Part of a small language model's weights.
Architecture: LayerNorm before each block, learned positions, biases, tied embeddings.
Training: a variant of Muon for these matrices, 241M tokens, 7623 steps.
MLP neurons of a small language model. Each row is named by its layer, matrix (up: input weights) and neuron, and shows model dimensions 16-111. Each number is 128 + 32 x the weight over its row's rms, rounded and kept within 0 to 255.
After each neuron's rows, "fires on" lists the tokens most often at its 100 highest values on Wikipedia text that the model never trained on. A number after a token or word is its count.

L10.up918 [108 113  39 146 228 133 124 153 148 112 154 135 137 112 131 101 189 129 111  64 142 119  91 123 138 137 132 123 166  91 114 125 117 157 195 172  66 111 100 104 138  50 112 171 130 133 128 137 154 140 135 119 153 111 122 150 107 120 162 112 117 124 101  68  89 139 131 205  91 115 151 130 129 168 173  89 123 146  87 166 148 252 125 188 110 115 113 131 108 142  62 132 162 103  36 131]
fires on: "," 34, ": " 14, "or" 12, " " 6, " | " 5

L3.up873 [ 74 138 163 132  75 178 186 109  85 190 146 155 133 157 131 142  93  85 106 129 112  50 107  85 132 106 157 113 143 117 140 135  96  75 166 159 123 125  72 111 124 167  73 117 114 138 150 142 144 105 114 178 116 129 102 100 134  87 107 148  96 156 104 155 180 113 112  83  64 108  75 145 166 111 150  72 144  51  94 138 130  67  57 168 153 156 120  95 146  92 167 151 100 141 121 191]
fires on: "i" 21, "is" 13, "at" 11, "ir" 8, "it" 6

L3.up720 [136 131 139 113  84 145 123 141 183 172 136 126  74 110 173 153 127 126 102 127 164 102 115 105 165 141 127 153 176 114 141 136 144  92 152  92 123 157 148  50 171 112  85 162 192 157 131  61 165  93 129 111 180 115 108 210 182 102  98 119 167  77 143 114 111 122 133 165 114 132  70 102 109 130 129 176  63 128  73  87 120 154 159  80  47  79 139  77 121  99 106 148 109  54 105  77]
fires on: " com" 13, ", and" 12, " help" 11, "ian" 11, "anc" 9, "ass" 6

L2.up556 [ 78 130 105 147 123 124 126 109 145 118 129 169 167 125 113 124  94 139 127 186 132 161 103 109 138 145 186 141 169 150 193 143 124 115 172 114 164 159  56 156 171 157  81 151 135 123 129 170  94  80 111 115 194 189 102 152 177  96 126 109  69 139  75 159 133  78 130 144 193 188 161 126 201 129 154  80 115 128 140  99  64  83 102 123 121 113 137 143 123  27 136 119  94 128 128 109]
fires on: " with the" 11, " two" 11, " no" 9, " much" 8, "ittle" 8, " ten" 6

L8.up728 [ 93 126 161 111 128 111  97 214 174 143 138 143 131  57 137 129 140 143 178 103 153 202 123 131 152 151 134 116 102 151 139 154 123  76  70  86 116  62 151 121 129 163 109 164  81 103 109 101 127 125  83  94 148 100 145 111 126 129 125 186 118 159  74 153 136 127 123  93 146 130 139 105 135 174 139 108 185  46 104 128 158 111 146 106 167 180 153 133 125 155 121 140 156 136 103 148]
fires on: "r" 45, " dist" 16, " str" 11, "ist" 8, " cont" 4

L3.up745 [ 66 170 144 155  60 113  92 175 106 156 128 165  90 124 106 149 133 134 107 128 170 132  90 162 145 139  56 167 121 132 120 123  97 105 153 131 160  99 179  58 122 149 145 147 102 153  80 160 115 139 115  93 148 116 181 142 132 121 118 127 108 175 109 124  75 138 105 172 175  80 146 211 123 124 141 127 150 166 164 163 101  86 120 147 165 131 125 117 154 114 128 147 134 144  93 142]
fires on: " we" 21, "he" 14, " she" 13, " We" 10, "e" 7, " who" 6

L2.up247 [148 103 108 141 103 162 149  87 119  98 124 111 155 175  83 108 165 151  39 146 131 121 125 149 201 163  92  85 146 115 114 178 151 151 167 154 102 152 106 158 126 132 133 174 103 119 156 183 138 100  93 172 116 151  80 105  93 130 116 152 171 114 152 189 146 255 143 149 177  96 123 179 156 122 156 148  98 120  99 137 102 106 117 122 104 131 133 126 105 100  71 121 150 125 129 178]
fires on: "a" 38, "ia" 29, "ies" 21, "e" 5

L10.up707 [175  55 103 162 179 227 110 144 139 136 146 129 148 176 129  93 152 140 174 121 117 110 115 220 152 105 142 188 101 132 145 176  81  96 111 105  30  80 106  90  96 149  90 104 148 152 116 156  99  80 136 136 141 114  88  97 157  74 153 141  59 101 136 124 111  88 133 156  72 167 126 139  86 174 106  96  97 169 102 138 100 151 160  89 151 133 128 196 139  98 164 138 147 135 149  90]
fires on: " and" 46, " (" 24, " to" 12, " O" 10

L7.up565 [ 97 161 130  92 150 139 170  84 125 117  98 195 144 126 129 110 147 149 118  94 102 115 149 128 130 169 124 117 143 148 137 155 113 143 124  90 119 141  54 129 149 148 113  69 151 197 141 139 130  88  78 146 155 128 167 139 115  93 159 147 118 105 129 186 131 115 139  64 132 222  47  94 158  56 143 179  97 108  76 146  83  76 118 127 120 116 126 141  91 146 168 155 142 138 122 171]
fires on: " pro" 28, "em" 8, "on" 7, " pre" 7, "is" 7, " crit" 6

L5.up317 [104 127 123 167 165 105  79  81  79 124 127 130 166 174 134 105 226  86  80 178 117 143 105 113 136 103 166  85 208  92  84 138 123 117 118  98 119 106 167 152 135 153 136 154  79 133 134  86  56  97 194  81  84 179  71 120 121 144 134  85 145 106 168 152 124 114 177 144 128 153  80 106 131  99  94 213 115  70 100 134 111 115 158 144 140  87  98 147 176 101 183 155  86 153 122 149]
fires on: " (" 20, "-" 10, "y" 8, "ish" 8, "os" 6, "ic" 5

L10.up711 [145  73 166 189 131 123 127  73 135 134 148  88 167  96 127  72 131 137 122 160 167 124 132  80 182 183 159 124 172  70 183 169 101 125 119  76  74  90 150  68 101  96 164 161 172 152 153 139 153  94  99 121 142 116 183 186 177 156 135 143 144 143 144 162 127 130 178 130 179  75 127 183  67 142  99  72  74 104  71 107 128 151 133  93 143 100 143 106  31 169  87  94 145 148 134 109]
fires on: " dis" 19, " inter" 16, " p" 11, "re" 9, "ra" 9, "te" 5

L8.up629 [ 83 126  93 183 151 129 146 113 113  73 112 108 108 149  68 141 149 136  61 121 136  98 176 128 153 134 131 122 134 170 158 152  87 148 150 108  76 140 124 169  86 192  95  77 122  81  85 155 161 134 103  83 132 128 105 100 104 100 124 154 151 164 122 111 168 145 152 151 138 122 105 107 158 141 136 155 107 127 145 151 139  78 109 159 158 140  53 125 114 119  63 157 149 140 175 164]
fires on: "a" 17, " in" 15, " Re" 12, " at" 6, "e" 4

L2.up751 [105 128 170 133 112 156 139 111 156 124 142 136 152 152 128 118 141 131 142 105  54 138 147 129 146 152 144 121  80 135 120 144 162 119 195 124  66 149  52 163  92  74 202 153 124 105 113 127 150  93  54 177 165 103 105  45 136 183 148 127  87 113 132 145  85 111 135 121 147 169 115 148 140  67 174 165 144 148 162 117 141  84  73 190 106 121 165 111 146 120 136 229 102  90 154  73]
fires on: " first" 25, "ost" 9, " lead" 6, " gu" 6, " Top" 5, " so" 4

L3.up851 [116  49 180 156  90 152 117 110  35 123 134 126  97 187 117 135 148 126 127  79 136 100 116  97 182 131 171 147 140 132 155 108 202 137  96 167 144 144  99 108  99 159 114 138 122 158  57 161 145 231 136 132 102 112 135 161 165 140 102 138 215 161 122 150 128 136 159 102 162  90 101 153 150 153 152 108 162  87 102 114 105 170  80 112 104 126 124 198  77 159 108  85 118  76 128  52]
fires on: " n" 66, " th" 26

L8.up726 [159 111 145 114 128 150 130 188 158 120 133  88  94 105 104 123 128 103 106  96 102 160 158 175  85 113 113 105 149 147  90 185 114 142 128 111 129 116 120 175 149 168 115 152 142 139 125 163 155 107 101 130 155 100  96 122 134 124 120 119 119  95 139 159 106 147 154 163  79 114 157 117  96 133 133 206 159 163 138 160 151 157 141  94 153 133 146  81  99  82  85 120 119  46 136  76]
fires on: " H" 43, "x" 10, "f" 9, "uff" 4

L7.up838 [115 133 107 156 132 133 123 158 121 121 129  68 133 128 135 165 131 121  77 150 115 157 154 137  58 138 131  75  98 145 162 159 122  77 123 136 143 136 148 152 118 168 115 141  73  96 108 127 178  71  98 103 184  87 206 171 148  87  99 122 100  49 103 157 101 123 191 169 134 108  85 130  96 119 101 143 149 101 124  99 168 143 169 124 172 101 122 136 114 125 128 116 109  77 119 101]
fires on: " H" 62, " h" 22, "l" 14

L8.up702 [ 86 111 126 146 128 153 129 131 179 111 130 147 155 162 152 143 113  90  75 108 121 115 109 105 173 155 145 142 168 124 123 174 133 140 111 121 109  95 137 106  84 168 106  35 155 103  80 176 112 108 114 155 140  69 122 157 103  94 110 122  84 125 129 142 127 160 130 173 167 164 122  98 117 149  99  77 149 147 121 169 161 117 147  98 103 135 129 180 163 146  84  85 169 138 118 164]
fires on: " at" 14, "b" 10, "r" 8, " to" 7, "e" 6, " s" 6

L2.up409 [150  98 177  81 153 143 179  80  80 116 136 167  91  78 132  71 102 121  93 182 126 149  78 161 164 117 139 153 174 171 109 141 158  86  73 110  90 124  91 145 162  96  66 186  79  96 146 118 140 130 146 213 157 163 153 134  78 191 125 179 146 143  99 157  93 156 145 114 190 152 103 146 108 187  75 118 159  97  89 137   6 164 149 136 124 117 133 167 160  92 112 170 101 105 149 153]
fires on: "," 66, " ." 11, " Mc" 8, "i," 7

L10.up668 [139 121 195 153  98 131 113 119 177 122 100  88 125 144 157 110 144 133 110 119 111 141 130  98 110 106 174 158  93 146 105  98  86 159 143 171  93 128 123 169 108  65 161 162 137  61 101 103 166 167 105  96 126  97 150 111 135  78 139 133  85 143 119 164 170 131  66 116 146 115 137 179 112 105 161 104 163 100 102  99  99 107 117 128 238 154 168  84 128  91 128 117 133  73 120 136]
fires on: "i" 41, "u" 11, "ir" 5

L7.up799 [ 59 135 160  89  90 160  49 102 150  47 103  97 115 139 117 138 164 123 115 118  70 153 147 142 141 114 114 143 120 104 194 204 122 201 132 138 139 171 149 143 160 149 142  85 127 124 142  89 161 136 108 111 110 116 156 108 139  72 163 113  65 139 151 146 116 160 162 116 106  82 102 137 103 158  86 110 139  83 124 128 125 127  96 169 211 140 129 112 110 151 160 100 106 108 143 132]
fires on: "i" 21, "ation" 12, "es" 10, " north" 8, " south" 6, " re" 5

L7.up996 [150 133 152 118  75 144 104 132 173 174 126 108 143 120 103 119 122 141 132 148 137 119 109 143 163 102 125 154  86 134 123 123  52  66 156 139 145  91 150  99  89 147 122 148 149 162  67 132 138  86 155  71 130 169  86 138  51 173 107 169  75 142 131 140 115 133 113 158 153  89 155 165 109 122 152 155 159 106 134  99  68 146 133  86 142 122 115 149 129 151 108 125 159 100  74 151]
fires on: "s" 16, "e" 15, "r" 7, "he" 7, "res" 4, "j" 4

L2.up662 [142 158  66  92 194 155 174 129 130 136 111 131 151 139 163 171 170 153  99  79 120 185 160 113 113 119 119 132 141  91 111 125 135 118 159  68 108  84  84 125 181 116  86 146 122 206 129 128 143  97  77 144 177 203 116 153  58 124 128 128 118 174  83 118 102 126 128  79 177 142 105 119 161 148 159 117 129 152 109 165  85 164  80 162 146 156 175 133 175 159 124 163  84 123 143 154]
fires on: " | M" 33, " M" 26, " of M" 20, ", M" 10, " rem" 5

L7.up659 [179 120  96 131 115 149 129 133 165 123 127 144  48 135  82 121 147 125 167 176  98 138  88 104 115  77 145  45 126  89 172 118  81 162 137 109 140 118  57 152 135 100 103 117 104 113 179  75 109 147 103 148 159  58 125 101 123 124 179 108  99  70 124 117 123 153  97 104 156 175 102 113 131 168 182 154 190  52 122  94 108 119 158  99 112  72 165 130 119 136 183 111 179 116 143 145]
fires on: "qu" 14, "m" 12, "l" 8, "i" 8, "000" 6, "esc" 4

L2.up36 [151  85 162 129 129 154 150 150 142  68  53 151 173 119 126 118 133  67 149  55 114 111 145 141 167 113 127 175 165 150 217  74 115 187 165 154 110 143  81 132 153 149 114 142 155 124 141 200 127 102 149 123 184 131 125 153 184 179 160 157 126 119 112 133 116 162  75 132  74  88 122 118  70  88  77 129 118 146  96 142  86 150 154 152 147 148 171 167 121 103 135  75 125 109 145 211]
fires on: "x" 38, "ales" 13, " / " 12, " medal" 11, "|---|---|---|---|" 5

L7.up339 [ 66 103 203 150 110  74 164 127  66  79 112 109 109 116 151  78 128 125 168 159  90 153 104 140 144  90 151  84 153 102 141 113  73 101 131 163 140 129 104 106 149 160 137 149 143 147 113 145 126 127 138  94 115 126 133 182  91 139 130  87  85 126 152 120 111 112 137  75 113 119 100 121 146 164 152 145 135 103 187 177 137 114 144 145 182 132  91 168 140  93 113 113 153  63 171 132]
fires on: " spec" 15, "ul" 12, "il" 9, " activ" 7, " prom" 4, "al" 4

L3.up754 [175 136 172  92  98 123 144 125  64 129 122 100 149 114  60  91 147 123 140 112 114 150 127  93 110 153  96 117 175 114  98 155 100 227 127 141 151 105 122 102 159  59  90 133 147 134 144 144 183 131 101 122 133 108 119 123  88 119 145 136 188 151 162 179 133  98 130 131  99 110  85 159  69 131 127 126  87  86 115 142 145 176  82 101 123 113 124 117  92 168 188  68  33 135 127  87]
fires on: "m" 23, "as" 20, "c" 9, "ver" 9, "ince" 8, "ran" 7

L8.up509 [ 83  99  96 150 123 117 190 107 128 112 130 157 106 168 116 121 139 145 132 146 139 125  86 141 108  90 121 164 122 120 101 204 116 101 199  77 113 182  97 108  83 154  91 192 166  95 103 136 149 115  81 167 114 131 134  68 136 123 134 148 152  86 161 173 149 149 110 147  44 135  62 116 203 161 151  95  86 142 153 134 111 100 120 104 136 155 179  93 129 147 157  60 124 152  70 139]
fires on: ", " 35, " " 17, " and " 7, " to " 7, " of" 6, "-" 6

L2.up354 [138 116 102 170 154 140  99 109 120 142 179 130  83 149 144 141 134  67 132 136  91 106  89 162 182 161 135 143 219 181 122 127 153 168 125 133 116 121 140 143 174 163 116 134 109 125  98  75  98 103  90 157  85 177 101 123  69 176  89 181 144 162 107  56 145 113 100  96 136 114 141 122 161 157 135 136 148  98  93 145 133 156 124 163 113 118 140 174 122 126 119 147 159 193 168 121]
fires on: "al" 22, "ated" 12, "ical" 8, "ation" 7, "ative" 7, " and" 6

L3.up928 [127  88 102 134 131 152 132 130 105  74 122 140 133 110 107 156 144 136 164 110 116 140  39 142 130 126 113 100 145  35  76 137 153 180  74  94  78 149 157  83 134 170  85 183 196 142 122 196 159 184 146 163  55 157 129 127 150  75 127  96 159 118 158 183 124 120  95 128 119 145 125 115 139 149 149  69 136 144 157  86  97 150 104 137 169 114 122 129 119 186 112 127  78 103  80 130]
fires on: "al" 34, "in" 13, "ific" 8, "ic" 7, "ur" 6, "d" 6

L5.up972 [142  92 143 156  71  74 165 215 133 159 173  85 109 202 162 150 147 136  60  98 129 103  85 117 102  87 116  95 136  79 148 157 132 159 119  91 128  67 147 104 143 131 105 112  74 111 147  79 129 164 172  89 107 102 109 108 161 117 124 120 164 161 157 116 152 144 175 134 124  81 104 165  88 127 108 116 108 134  56 173 107 193  98 152 156 119 187  86 128 102 216  88 101 181 111  72]
fires on: "c" 20, "r" 19, " |" 18, "m" 11, "v" 9, "t" 6

L8.up992 [136 131 111 181  84  91  93  74 127 118 126 163 158 171 136 150 141  74 128  96 127 151 108 152  96 133  94  70 125 101  91 104 118 121  98  88  82 113  99 117 138 125 144 178 114 182 101  66  45 124 136 153  91 125 142 140 165  58 129 141 133 116 158 131  71 117 129 125  69 146 185  93  64  92 181 125  90 140 109  74 121 109 125 139 126 158 125 155 123 150 152 183  90 164 143 160]
fires on: " to" 21, " pro" 20, " c" 15, " ex" 5, "ing to" 4

L8.up879 [116 133 137  94 140 117  68 172 123 142 105 111  85  95 159 128 159 163  82  88  27 106 165 133 142 120  94 130 142 182 155 142 147 136 111 102 132 141 174 156 111  69  77 155 111  75 123 119 104 117 152 167  73  87  81 146 157 150 137 105 103 165 170 117 158 132 103 151 143 158 118 133 124 156 104 100  98 118  81 118 104 116 129  79  81 145  52 129 121 126  53 127 144  98  78 176]
fires on: "s" 66, "ing" 11, "b" 5, " s" 4

L8.up697 [111 143  98  92 119 113 140 155  95  85 110 164 117 110 124 107 137 169 113  77 174  99 118 128 152  92 166 165 142 127  42 150 151 113 192 169 170 113  84 151 110 110 104  91 128  70  83 104  89 112 134 146 107 163 141 118 118 154 127 133 155  94 142 130 125 149  81 145 108 120 141 143 149 114 171 125 151 135 147 171 165 117  79 130 124  96 142  55 125  90 144  99 140  85 128 148]
fires on: " or" 20, " There" 10, " and " 7, " per" 6, " to " 5, " that" 4

L2.up132 [ 59 126 141 142 115 131 144  93 131 129 138 113 115 184 141 125 127 159  93  72  82  98 158 122  91 160 191 105 170 144  89  48 157 212 114  98 118 105  98  88 104 136 114  67 100 124 146 138 110 175  68 181  80 140 120 170 118 113 114 160 139 149 208 129 155 115 138 119 125 116 153  69  95 169 139 126 172 171 147 146  73 124 150 136 113 177 114 149  89 140  93 114 175 120 170  67]
fires on: "\n\n" 47, " th" 41, "The" 10

L2.up743 [ 79 121 160  55  95 125 149 115 129 138 163 183 108 139  96 144  91 102  81 126 150 137  85 125 101 115 121 131 138 142 116  97 176  99 181 118 108  77 138 159 178 125 109 148 110 207  87 179 113 165  86 142 104 126 184 106  82  68  93  86 115 117 145 122 186 191 136 131 215 109 159 180 160 142 104 182 177  84 124 112 130  98  69 149 140 123 135 139 147 102 138 214 144 115 156 186]
fires on: " we" 18, "ou" 16, " —" 7, " ed" 7, " Dou" 7, " We" 7

L5.up827 [158 114 115 119 120 102 171 173 127 201 117 120 140 165 124 134 105 146 101 154 116 143 118 174  79 142 203 169 100 139 139 122 103 186  96  87  81 162 156 131 112 120 100  90  75 172 108 119 117 107 164 123 166 115 134 144 115 103  94 123 160  95 137 125  96 131 161 123 118 115 107 198  85 155 144 102 189 208 126 150   9 134 116  91 186 125 111 158 173 105 182 138 156 129  88 148]
fires on: "t" 27, "v" 23, "x" 13, "ter" 12, "ak" 5

L5.up391 [114 156 134 159 114 141 112 152 155 101 146 152 175  75 134 161 107 196 176  93 126 120 122  56 118 113 158 179 164 162 125 125 172 106 133 156 182 106 164 136 123 172  73  79 129 149 104  88 127 107  78 135 137 106 102 150 182 167 125 134 151 111 192 131 134 137 107 155 145 147 114  46 152 114 116 117  85 111 112 124 197 150  81 174 102 110 124 109 147 138 139 167 108 223 119 117]
fires on: "am" 22, "ill" 15, " rel" 8, "el" 8, "oy" 7, "b" 6

L3.up852 [150  57 132 151 140 133 106  83 128 160 188 100 136 110 112 124 115 175 126 184 107 115 120 134 116 154  85 139 142 121  89 140 145 169 111 167 176 113 102 117 101 126  73 143 103 120 139  98 125 126 126 140 193 103 100 161 151 150 154 127  54 164 101 181 112 137 107 129 126 151  82 137 124  75 116 139 211 106 135  87  99 136 128   9  95  48 111 133 140 164 102  85  80 135 118 103]
fires on: "om" 22, "z" 13, "E" 11, " | N" 7, "W" 6, " Ir" 6

L7.up395 [155  78 201 157  95 131 121 141 168  97 107 162 126 117 128 132 104 115 139 118 188  96  95 152  98  92 158 126 102 155 104  93  71 178 143 147 121 116 152 112 142  95 142 123  62 117 149 132 127 112 157 142 120 170  74 142 158 105 176 144 104 140 166 166 123 130  82 155 129 171 107 118  91 137 121 168 110 124  70 109  53 105 119 103 195  90 108 209 123 113 102 143 111 124 125 142]
fires on: "it" 14, "or" 11, "ography" 9, "u" 8, " life" 8

L10.up429 [133 105 103 136  93 188 147 128 102 126 168 164 135 164 100 149 149 121 147 105 170 101  90 114 210 169 229 106 124  92 178  68 129 152 168 154 133  92 117 167 151 103  82 136 133 103 180 153 102  84  96 133 145 128  88 155 158 126 112 101 154 180 128  79 108 133 124  87 131 134  93  69 154 102 106  98 125 144 119 132 105 186 105 128 153 136 135 120 131 177 121 158 124 141  39 133]
fires on: " " 38, " | " 13, " / " 10, ") | " 8, ": " 7, "- •" 4

L10.up334 [145 123 112  66  80  93  82  81 140  82 142 170 128 105 128 152  66 154  97 131  57  59 188 129 130 145 121 100  70 109  89 140 197 111  85 118 185 147 160 150 157 179 108 160   0 104 111 105 110 144 151 155 126 162  63 145 103 130 159 202 134 132 160 132 129 176 140 136 115 104 142 149 146 114  90 138 120 135 109  63 116 115 163 137 138 147  60 166 166  79 124 164  91 111  95 164]
fires on: " All" 17, "ing" 15, "s" 9, " call" 8, "pl" 5

L5.up452 [158 138  90 119 132 152 145 168 119 180 128 142 126 113 140 119 136 175 104 170 136 142 167  68 118 135 215  98  95 108 148 117  61  86 149 110 157 115 130 112 149 146 107 119 123 142 181 161 102 105 106  84 159 104  86 172 135  82  24  99  91 124 136  71  98 102 122 127 161 183 145 115 102 107 102 129 117 101 137 177  76 147 180 144 170 168 129  82 103 166 159 147 197 150 159 167]
fires on: "um" 20, "ud" 14, "is" 9, "os" 9, " pass" 7, "act" 5

L5.up740 [135  95 125  87 139  84  72 133 212 129 130 114 159 108  78 119 140 165 163  99 140 155 151 127 185 138 135  90 138  99 152 162 101 174 144  64 102  30 164 121 110  96  59 165 124  91  98 125 151  99 118 131 125 134 154 137 147 112  50 160 128 153 129  97 123 172 113 149 150 101 143 181 143 134 113 116 114  98 195 105 135 107 100 109 110 175 207 199 122 138  91 107 185 186  80  85]
fires on: "r" 52, " Tr" 22, " Pr" 10, "tr" 5, "ap" 4, " str" 4

L2.up819 [ 91 103 119 191 193 175  96 129  44 116 114 129 143 163 145 148 112 137 153 134 117 180 150  56 207  69 140 140 147 153 123 222  84 149 108 113 118 104 112 114  92 149 137  83  90 114 136 116 156 152 141 139 108 156 159 114 130 124 111 105  78 163  80 134 112 162 184 138 162 151  89 116  97 121 135 148 176  99 125 128 110 119 150 143 135  89 177 174 118 107 107 114 186  84  91 153]
fires on: "og" 52, " iss" 13, "ut" 9, "ear" 7, "itt" 7, " stand" 4

L7.up793 [170 121 107 131 117 117 113 184  90 127 125 103 138 176 108  91 157 132  73 123 118 151  79 158 120 137 147  78 146  58 138 139  45  94 141 141  97  85 171  94 101 103  89 139 119 106 138 188 134 113  77 122 151 155 106  93 198 127  93 106 126 157 184 101 147 188 145 131 152 122 148  84 135 188 103 186 159 112 104 167 139 172 188 125 150 180 146 112 126 138 149  99 139 169 139 122]
fires on: "l" 13, " L" 13, "v" 11, "m" 9, "n" 7

L2.up908 [142 129 126 127 141 156 100 103 120 109 102 168  96 160 141 145 115  91 126 125  98 139 140 144 112 157 123 134 184 102 103 138 198 101 165 138 137 152  74  89 115 145 157 119  88 138 153 121 120 128 130 101 134 110  55 117 111 100 132 110 158 198 109 125 124 158 106 114 130  93 102 168 178 138 145 164 135  88  91 120 116  74 145 128 179  95 121 162  88 120  93 101 149 121 138  53]
fires on: " ch" 24, " ex" 19, " inc" 16, " th" 9, "Th" 6

L5.up852 [106 141  30 109 153 133 127  93 104 105 161 141 122 157 136 112 181 158 135 146 144 129  84 169  89 169 154 195 147  79 144 113 125 165 130  91  72 131 170 110 126 165 110 123  59  91  81  43  88 160 145 162 116 151 192  98 104 173  63 158 104 193  94 166 154  96  94 159 176 132  75 119 125 141 167 183 125 112  55 211 174 183 118 122 116  77  78 153 111 182  96 178 123 124 133 111]
fires on: "al" 14, "en" 11, "ak" 8, "ated" 7, "g" 6, "le" 6

L10.up320 [133 112 168 162  58 105 161 149 133 121 175 123  97  63 118 151 163 126  63  99 129 149 147 135  94 149 139 113  45 189 135  96  79 111  98  94  85 129 126 147 188 130  79 159 144 140  86 167 140  53 159  82 149 156 137  87 189 154 145 175 131 116 103 131 139  85 126 124 141 129 110 144 133  60 129 104 184 106 140 155 122 109 136  81 172  82  90 112 168 107  74  96  84  96  70  75]
fires on: " R" 12, " H" 10, "h" 10, " | R" 9, " Ad" 7, " Sh" 6

L2.up510 [ 98 105 115  96 124  65 144  83 109  88 114 119 106 180  97 165 147 122 173 102 153 186 146 214  77 161 143 100 114 191 101  48 158 116 150 116 124 161 114 145 162 146  97 162 156 107 191 166  98  78 110  66 203 149 108 131  79 105  61 166  71 184 164 151 182 132 153 156 130 152 163 108 106 132 115  79 114  91 135 193  96 117 148 140 136 132 142 149  73  51 139 149 120 104 145  96]
fires on: "at" 51, "arly" 10, " much" 6, "ater" 6, "ittle" 5

L3.up1002 [129 126  86 136 142 140 176  92  60 188 152 182 150 131 124  93 137 139 125 143 132 100 151  90 203 154 192 117 116  80 143 139  63  61 155 103 124  97  80 105 160 122 124 144  98 139 129 153 134 104 125 112 142 164 132 142 133  81 129 104 140  96 141 104 181 163 103 121 158 137 115 131 110  90 107 170 103  61  57 110 145 137 136 105 176 157 125 129 154 186 154 110 138  99 119 130]
fires on: "ir" 28, "is" 19, " pos" 5

L8.up436 [ 81  71 106  71 104  81 158 129 159  84 173 104 146 146  86 128 136 131  84 175  89 146 139 166 132 128 203  85 113 128 111 120 152 119 142 115 131 138 182  63  60 126  77 166 125  56 127 104 105 144 136  79 149 116 118 111  95 161 117  74 124 128 151 163 114 119 158 193 185 127   5 143 149 119 102 167 138 127 123 148 163 148  97 128 112 162  79 109 143  91 141 122  97 164 125 202]
fires on: "ar" 16, "os" 14, "ot" 11, "t" 10, "ic" 7, "ur" 5

L8.up706 [141 105 151 165 144 121 110 122 128 102 146 123 141 155 134  79 150 149 109 138  57 141 196 160 172 130 136 124 133 151 113  75  97 101 135 138 151 121 128 126 146 170 114 133 101 162 116 138 117  69  66 133 186  74 209 151 150 102 129 159 163 158 142 113 131 167 162 148 127 123 128  91 111  70 132 115 179 128 140  95 136  72 123  86 140  94 190  82 141  74  78 119 151 104 104 140]
fires on: "n" 24, "l" 20, " l" 12, " Y" 9, "y" 4, "el" 4

L10.up190 [100 145 129  72  84 130 135  86 114  86 149 134 150 110 159 163 162  96  71 104  90  91 190 158  83 123 144 125 130  53 177 129 142 148 120 175 107  84 122 133 120 127 152 160 101 170  91 119 141 114 120 124 157 206 149 107 144 151 142 118 113 174  81 117 183 190 109 125 194 147  86 137 145 153 138 214 127 184  99  88  67 157  91 160 144 108 138  89 181 173 126 144 102 102  99 124]
fires on: " C" 43, " M" 17, ", M" 16, ", C" 8, " | C" 6, ": C" 4

L8.up372 [153 102 116 120 172 192 129 163 119 179 119 196 121 143 170 132 166 127 117 107  52  74 106 129 141 122 171 105 151 159 118 101 104  98  98  74 135 129  84 144 119 139 109 144 166 100 126 193 104 124  80 144  94  58 159 102 130 125 165 151  78 146 154 115  73 117 152 188 105 122 129 112  92 172 103 192 137 135 146 139  90 104 115 170 180  87 121 109 135 115 154 103 122 109 157 128]
fires on: "," 19, " as" 18, " to" 10, " and" 9, "n" 6, " in" 6

L2.up142 [203 107 156 125 138 143 146 103 114  93  85 156  97 129 126 170  91 124 145 222 119 195  63 153 111  98  85 141 152 126 119 124 100 115 114 160 111  74 114 125 165 178 110 117 113  98 119 149 105 121 101 137 166 182 155 195  98 130 130 108 121  89  66 153 118  91 139 103 116 159 158 154 117 187  67 113 139  95 141 114  59 158  91 115 142  87  74 168  71  85 104 144 114 169 114 131]
fires on: "," 40, " ." 12, "ual" 9, "i," 6, "rea" 4

L3.up63 [111 138 151 138 105 135 123  92 161 155 127 125  73 157 156 160 136  93 113 105  95 102 159 148 157 164 129 203 160  69 186  64 140 128 112  90 105 129 132 166  91 134 110 184  93 161 136 116 100 167 126 169  79 118 141 103 113 100 132 186 194 105 142 150 165 115 132  78 122  93 102 150 104 151  70  56 127 123 159 189  64 103 128 147 145 129 160 116 153  83 148  99 146 100 153 149]
fires on: " |" 21, "re" 14, "ab" 9, "ia" 9, "ac" 6, "as" 5

L8.up303 [155 145  74 102  89 137 105 112 151  98 166 150 120 143  87 107 144 103 127 156 102  82 127 148 130 134 169 111 172  92 120 122 155 100 138 135 106 142 124 128 118 102 117 148 134  66  35 151 124 150 144  67  96 122  96 213 118 154  89 113  78 120 145 132  89 153 165 120  76  91 115  64 104  80 200 108 135 133 152 102 134 166  99 136 109 140 121  88 186 102 130 147 145 122 139 149]
fires on: "ac" 14, "g" 13, " Go" 10, ":" 9, "ec" 5

L5.up992 [115 164 102 180 104 152  90 104 148  96 147  68  98  91 174  98 148 109 120 143 117 112  77 121 138 127 105 143 157 140  87 135 146 101 176 112  91 106 130  65 133  79 117 144 156 157 140 109 158 142 116 100 158 147 144 176 193 109 157 152 152 107 104 128 140 119 134 174 134 145 152 167  94  92 105  83 145 166  76 155  89  86  81 171 192  69 107 108  66 123  86 210 199 120 135 136]
fires on: "f" 21, "ra" 12, "on" 8, "du" 5, "ou" 5, "re" 5

L3.up230 [123  79 108 137 134  91 100 135 134  90 175 102 108 121  64 132  88 140 121 103 115 130 111 134 170 143  98  91 172 109 145  78 110 214 119 108 116 147 134  72 113 101 122 175 146 145 137  92 140 117 119 151 120 132 106 155 140 106 136 191  61 117  84  69 112  95 149 123 159 158  72  77 130 167  75 173 145 102 152  44 100 174 135 131 193 145 112 157 140 147 114  63  99 114 128 116]
fires on: " support" 18, "ogn" 11, " named" 9, "ld" 8, " such" 7, " among" 7